config.yaml
d_mlp: 640
norm: "layernorm"
norm_place: "pre"
norm_eps: 1e-06
lr: 0.00154
grad_clip: 1.0
decay_shape: "linear"
doc_mask: false
train_tokens: 152000000
MLP neurons of a small language model. Each row is named by its layer, matrix (down: output weights) and neuron, and shows model dimensions 0-159. Each number is 128 + 32 x the weight over its row's rms, rounded and kept within 0 to 255. Numbers have three digits each.
After each neuron's rows, "fires before" lists the tokens most often just after its 100 highest values on Wikipedia text that the model never trained on. A number after a token or word is its count.

L8.down22:066091084127095093137085183086190155109140089119101086174189150168094070084151137142075141137103079152168151144105098137124063152116166154125141134127108148126098127127153104123136145097148085131092122075129159147111098080142071112107073136093150136073130218133108182117123092128161157133154160144154130182155088123154154128143124092122162103133133164132201124135154143165086150125141181112090157114119179128118129190123062135104178090102110191139098101131160143123136096093214151
fires before: "\n" 64, "-" 4

L8.down226:126134142113133093178126181143157173042076137091158112126131103061135078098170110124125033153141103161139114145156124118196140151133133107130124163111171124172142132085156141089154088183144146179117138118153155100157131055132150095120121139083140103148109154081218081171083138107128142083168101139125109117080101101162183081134118140099156110166137122124096104106075123179118105183087115055119148189119112137131178067151160135115155142124211116115123134145155102124118150106113115
fires before: " was" 16, " is" 10, ":" 8, " has" 7, "ip" 7, "'s" 6

L13.down568:121086143130152142067152151068129125179143078082149160154110152136103196100111142128154153156134096154107065204134074131106153100143161149172163083154105122131106040136146131167127180144144111158170131141189105160112178081136137091152122113115148078110150148147156163091133132173140104161056116127137114106138122093119157074120093119117162113153146118095109165107055088118136206089105125127090092168052178087138118130192122131106172184157145102151154121071118139139109095148165133
fires before: "ed" 18, "ing" 16, "al" 8, "ment" 5, "ation" 5, " of" 4

L9.down201:133062140120177100106066164091118155133148165084114115144079122132147136104147100072160134155105096158162173154120147153095134123125077120094176101047186156153140154099144074144152180125155124103124114153097128177107151113134129125143114175169098132080084118163105135176158075065104154118151137134131100122102158101131179149124110104179107144155157157103087195195096103150177097083123157066125069199157128129064144153107106052099099173144142152138096127174108159148118110127128167
fires before: ":" 27, "s" 8, "ing" 8, " an" 5, "ation" 4

L3.down518:106102144062090171189150155114085106157178184108150098175139114138116115131123130100102080115189069108164131160116128123133119148092126107138088137194199093138074144113125096128108157095057119152083113131122121133158085144162152129090088151170119113129171129097134140101076162123140103128148092085163173162095204122121116159195109126067165117180160111167125157117120099135137160065126142072152085165141074087152179125133113104107130142131107120065179143151134151154167067185127094
fires before: "\n" 44, "." 7, "," 5, " in" 5, " the" 5, ":" 4

L3.down223:128080088132137129136114128177132127146127119123094149153106159127157102134131196128108199113159193148178167114081102155062080133129122154072129130125084139168111083096117119095117132075091146132117124108134131113210092126181180085127150130147117132090140136141127087081173105108206127192149101149170083111128094101058113092118151166134132121166149082096105150095204155124099105111122177132098122151140176128172106096106133124080132127104105164102132123175158078107225179091160150
fires before: "\n" 42, "-" 13, ":" 7, "," 4, " o" 4

L11.down267:121095090132104167161069127111121130092176149163123097146123117156119160121118094123173145172165104130181085189089083106122177106122170052126154134100096104110217125126105147140153224110095159169162159091116131161155125070183143154092109123102094149135119190134141132119068141131184061124115183155106170151119105071098151118133070132156099082136150127119153090130200078149156124125122132083139114129112138087081118137119104098141147077167068130105181150106123129130118155105090169
fires before: "\n" 37, ":" 11, ")" 8, " |" 4, " by" 4

L9.down375:125108092133086084125155154090098141149115107133141128140089118120170161166131142051099158143129181095155190166059144088092116159165093121110132147140104124139108138111082102090090153153126108190094122144133085121128106084136099167130126129154152132063088184127145167118169105140081139089091158181185067176140128116174108058165121116174164129086143090154153121179099177117141122133094121100144067101118146124117100111153096106159119093108229149132153158159154114198194150127084102
fires before: ":" 28, " an" 9, "ed" 8, " a" 5, " as" 4

L11.down269:150142158129103109157134139090075127076121093176120169140153136168089107135101110154125106096156090202132189149124123132100131129103114114126133150112169108100165105073128098177124103111073189034121125134089170141107069099152178113149108120116083143093134134192159142100158089109189177138154146106161138193087166147107114067156182146141167118099077103160116134084111137174122131135125125103105127117110062169152169113085089128108147090102135080128159160140057089178139138198157156
fires before: ")" 65, ")." 4

L3.down237:167140128207107122079124068151195089179139073099117156100148153124153099114103109115132170169120110130107122114133109122080163105108142117125144054118149079141118120106110149153133209161133126125110151191079137144133192189175043086144187126133199198103079136123145121075145088144090107106109110164073136120120088148131105146127108160111152134157149156121173091139123157104152083167082131158132113089134173149136167148117173089144099047152155112151081124108102094102128146092148141
fires before: " |" 62, "." 6

L11.down266:189120082104105153092092127142122091132133142095121106172138134115118136123161149129176184163070128111101108174114173175147148087182110122162106108079179112151136147111137092188104147133137124074092112139118120150108184182126064160151147131100101059115133112137102078143086177093113098170161164149144148183142153112127085096054104089092155139170104187099089153114117125141120220145089099120092124178101144163197127109144173128109134134153109101107059161075171128089180122116140123
fires before: " |" 48, "″" 26, " (" 4

L9.down132:128125096145078116080156170130164143064122139143076143175128110120150139121123065126120057139124111181103148072156101088104173125128150170093155121133137158129117142116100120167091112138155155070151155108141201095148097109084068206109140154130123191119187092147135180049140156156162199147135159100141124125170128129078157108164125131126150178159077124085136139113111103081126117126188141081083086120067081146115116160133157125180169122121174131130088128071122165092122155086156127
fires before: "==" 21, "===" 12, "The" 11, "In" 7

L3.down536:177132101096073114200121161144121113120126146117113160186101116172129093125136086166109162081141097142109073086149171107173160085160176118124128139114117137127138130158119074153161089144130104132130114086167147054108078158194149108178140161175165136119140137084070147136074165121145173149179139077163174195156096127089081143089071108127161175129149154087163087118195153163176138131126110079129150138092037136110121131146112134139102113114114095089129115116171110079160140098089141
fires before: "\n" 51, " and" 6

L11.down385:146092163150124093074137152107186113157117107090161126101137120176149076109159163116127153073142131240127170104080059116118093183137148103086095149131145115119176089123145148159107062195159119127158159173123152104160101091130124149140097111131106069117139127163133104151147136079150199145136138158055114123095127117116155092099160160083160097160050130158135113094149124163126068144107117126122150180116195085102104124168135120123120078152126187097132129149165091169094090163159122
fires before: "," 72, " of" 10, " the" 4

L4.down62:114091157119108153170102111127128087132152120119154074091126112113142073100146105108091194110098105105182149173104121104140140131086105134111092161181112126119127154127161099122212117117140117102134193109152114200129134180136110156150060094132126199158096187159128139152188156168085134161139120159082138184158123187138146134141167170107139107127099076116113052141161120123110112073143144115110047104105091119161071075092141101060100119155155150109151124158136163155125190074146101
fires before: "\n" 29, " a" 19, " an" 11

L4.down309:194112164127130136166168139132165116181125162136153083160116169062155155132154150147136116181191143111160195082073116113120162128146102123047152108109086115065083150144125130127150156113184102148131105081160087142171133132153095084108146153130136130101071119153109145066216113087122068122084150144136160135144118185133153108119132126111134099195108062150121098066102124142174064141159155100172132113133110172139127122102106118155115137073113171175096121093136142154084125072123166
fires before: "\n" 21, ":" 16, "–" 11, " |" 11, " F" 5

L13.down570:120153160144122100174170143121151192121096163118146114125148057123170101151141132142101056112113078102124145095124137145108098139116228153106137111164137111152063110177167145154122099130163095134102107111081114099113119146107109115142161187109172145157142161143132145148136149105104154148109174108115131143080125101166129127139102090143138103165128154133153175101108133143133210117189156141118149174101032119145078107023146179114053124097104119066121059096170123112110178120137102
fires before: " |" 38, ";" 7, "-" 6, "4" 5

L5.down499:127139128159077110113095160087119132154093111094114150088103142083124112111140150243107136157118198142081126102092134138139160162166127113145174168074131125117114176186135204138203151106116158063156163123147132136126090107161182121149097113142090086124128146130122092085105198068132161158150116094148097136067153116120200109108125123125073104145109156145116121109064136148074154154200106118095118142063102110160139124130115174113138106117161140141105122151140118122072182125192093
fires before: "|" 25, "===" 15, "The" 7, "T" 5, "In" 4, "A" 4

L5.down612:141173089115100078159165150187133150107103137081119140140137119153131041181117153194151086118152087186053163186140098089150164136163119129117118108045099117097129138179166114144155150162154085128113140111160121101148105129160127118124085177066180132195136126145077121149120133155055137087112192115143137110145112183130112086113158100124108142190129127107132082087155162069135119137153125103080129138152119166088152098117116111124162111140116133161105177079199149086101124170133091
fires before: " |" 36, " and" 7, "\n" 7, "}" 4, "ve" 4

L11.down364:163215172174121168127055106104088091157130132092168145115128114135123088129127132087120185097153146113098148127140148113170140160156145087078111096107158081123090159117087134116117107068105120116125159142113090122140077098097125074136147100150185107106125127134153075163143122123126168113144061114123146097133182134133075210110174158128101143098150133147135155145163081096060117129133121143117124085146255081131116158174185114158115150179108106099131140123129136151087131132141110
fires before: "," 32, " June" 4, " July" 4, " March" 4, " December" 4, " August" 4

L11.down290:146122138164148102129092114186157170057101140089108102184168052145186091151142140173145105140124124176070148146116125125127195105143168128119180096089098145057125087163149202137147107182137090121143113140203098087153109117126085101124131095178149147103114082157113140145108163109119138136148071092096077157142144100178089153104130126070092119116114097122047115117119167137163087102169101162082113148118136141194175111139167139119093152162160139162077166138113123081129117137129164
fires before: "," 44, "L" 7, "ie" 5, " |" 4

L8.down166:206122173126078104093116108072189174157135177134144088138155117106083151172175154054074107167136151066149125118168105118124101128126053106123125118092028093129123153084161124143137109152088203147145171157151136139128190109112107102130059126107098132114129121118147109081153111120107118125084141131141147129160177132200116111151105124097102141099127106101140128154133045116100175176126100156156129159065113095151147174153153136144168165127135193151121137121166160107146094133135079
fires before: "\n" 37, " was" 6, " is" 5, "born" 5

L8.down193:098156075144211118152175171144147105178146093103196162118118193117111087160141084143122118102152095102102175164138130103128153106186125147112103147109104122142145123098148170112070139105144131172154134145194078145133143143121131154126114149124169138127188108142129140213127103148151136162182088114113083046123160157121139092139109120101083114163133107130120147142103120148062059140128125158118127211110171109119088094126090093097181107110112137099115166099090086035123125063128154
fires before: " the" 14, " was" 13, " is" 12, "uring" 7, " has" 4, "ft" 4

L2.down308:165092147155156114109134089097156075157066120172120137156113145140130151123155113149139121166107124106101124100106202085138191078125154098063173102078087139089121157139130138102187138169186119087151140164102094079076145123148090116159202037139115151133077169146089127133129114100146089147144169153064103106108098176139150143134175127179107144131168134109146068133127117143142117172100181161183176095143135141111142106095172160142098134106119150181110104104110110121039165086129146
fires before: " |" 22, " (" 10, ":" 8, " F" 5, ")" 5

L3.down113:101092116136126157186119172090173142136140127114096128164148173065085129122132190134129113154139154155135120113198149122044118128124150124130105095133101158154116128144145096127101133107073153146128129172133132072070109060108087181127115093173069095085155133119100113158146184109140153079119081200161127177061108142169158081171096108127168131118135143114141166144131145123122094058112153154056069167122182168110147153144106123112134143126098103132120120111100113215141193114186141
fires before: "\n" 41, "and" 10, "ing" 6, "ad" 4

L9.down618:147089132158106136125113131088179165127110138149094144114134147114110135113136078109089145115149144114135118133133092146124191151156094145058101098163042075118108115178149103133202173068095169146076202133136140155155105091136064155081135081158146105129115196128092160097100161115155174142103176148156146130104088151139116090129053130099110094114091147089192190181139096127111152070158066193160086148108134090120144111113154156141164151157124135125127152141109097099110165082155160
fires before: "\n" 100

L5.down109:160131118095120104184146102061139111101102141124174056082081075144098143116196101133154140140098107144033140159102081151098179086110147161116146131132110092117119150139140118138166108149185082133059123175160150104165070144117122198108163143143127095179111114101089166176103138159128102129154214153147153098130088165179148124145128137163111114125148138153131088169149152123163134102115119168124113151135106186099181109072120120163144096180075179122143131123163133058106160079112121
fires before: " " 33, "\n" 16, "n" 7, "ether" 7, " 8" 4

L13.down207:142097152110102104115146110128138056129184151225113137195153151157147119120057102135097139126094177084130126127119110130099087139109137106134131153160123186191083106152110130056121173095145113108174169130138164155122137092088220105152121115084146099083165110154161133118134138137200098121146136114133180107151134111133113160109098141064145084086066125156118129109114072117139142168102092169128118109150182093082054144205116072113149122168141113116143095173089160123158124129163122
fires before: "or" 18, "ple" 12, "per" 8, "por" 5, "ory" 5, "ian" 5

L9.down477:143107110113149168120114166105194155159135126123174156101117129159145109136170123127134120131074153172095187072118125117139145150128096102166130192156200141119167113123096129125131130146098177136106092175175085148094124147167138076126125115160190094156186132170192102084122087112164086154079102089093118116095137098076174141129123107166086080115118093174087159134172174077195087127108122144123176112157078138156080085115175146071097108160149113079138107105126109178079100153097085
fires before: "," 70, " the" 5, " he" 5

L9.down548:186113105087164157158109112095153136049079061088154088136106148089119140147153130161162065158140131167114151170087107132195130122138098094071106152123159136154160143126139070141143131105091186099130160060158136133086108098090081137150132113120123103181154150112109134114165140165117092204152118119133122129195127158079191154143138091111057153135147100157162124117145122091114121110117075093147118127153087094091159086072136140142071189186124120167121137101114165168128151201157125
fires before: " |" 21, "\n" 20, " %" 5, "20" 4

L5.down232:138137186098108114138132129139103104142132159195116055100079159076135174109200161124145157179090137162198159125134104166114043111181152156130120198211095121139150129122140106145139143110113134119095152154102146143129152146130121137161140189111121099130131084084149146048097088077125082134112135119106125127110125135070190162123119159135092093156112150142099130172184089066154150075168137125156118074150100105126089078158121078127134120104140079128137069187090153170128123134114137
fires before: "\n" 24, "-" 13, "The" 12, "In" 8, "S" 5, "T" 4

L13.down117:127127148147156124173152113084113101129103094182140070099136105091161125083168129157202104156097094158130147093088111100114086095125158105167170158184131114171086136090110115128127131164193111139117144140111078199104117138153086170125119076095142146094085125146129139182151082149138184100186160161158108165113094150133134128146101060133189070129182169141095068135098149124181131167134124172057111099133117162098153120077143127121096119181114114111077166148076108118134187097126177
fires before: "ed" 35, "s" 11, "es" 9, "ing" 9, " in" 6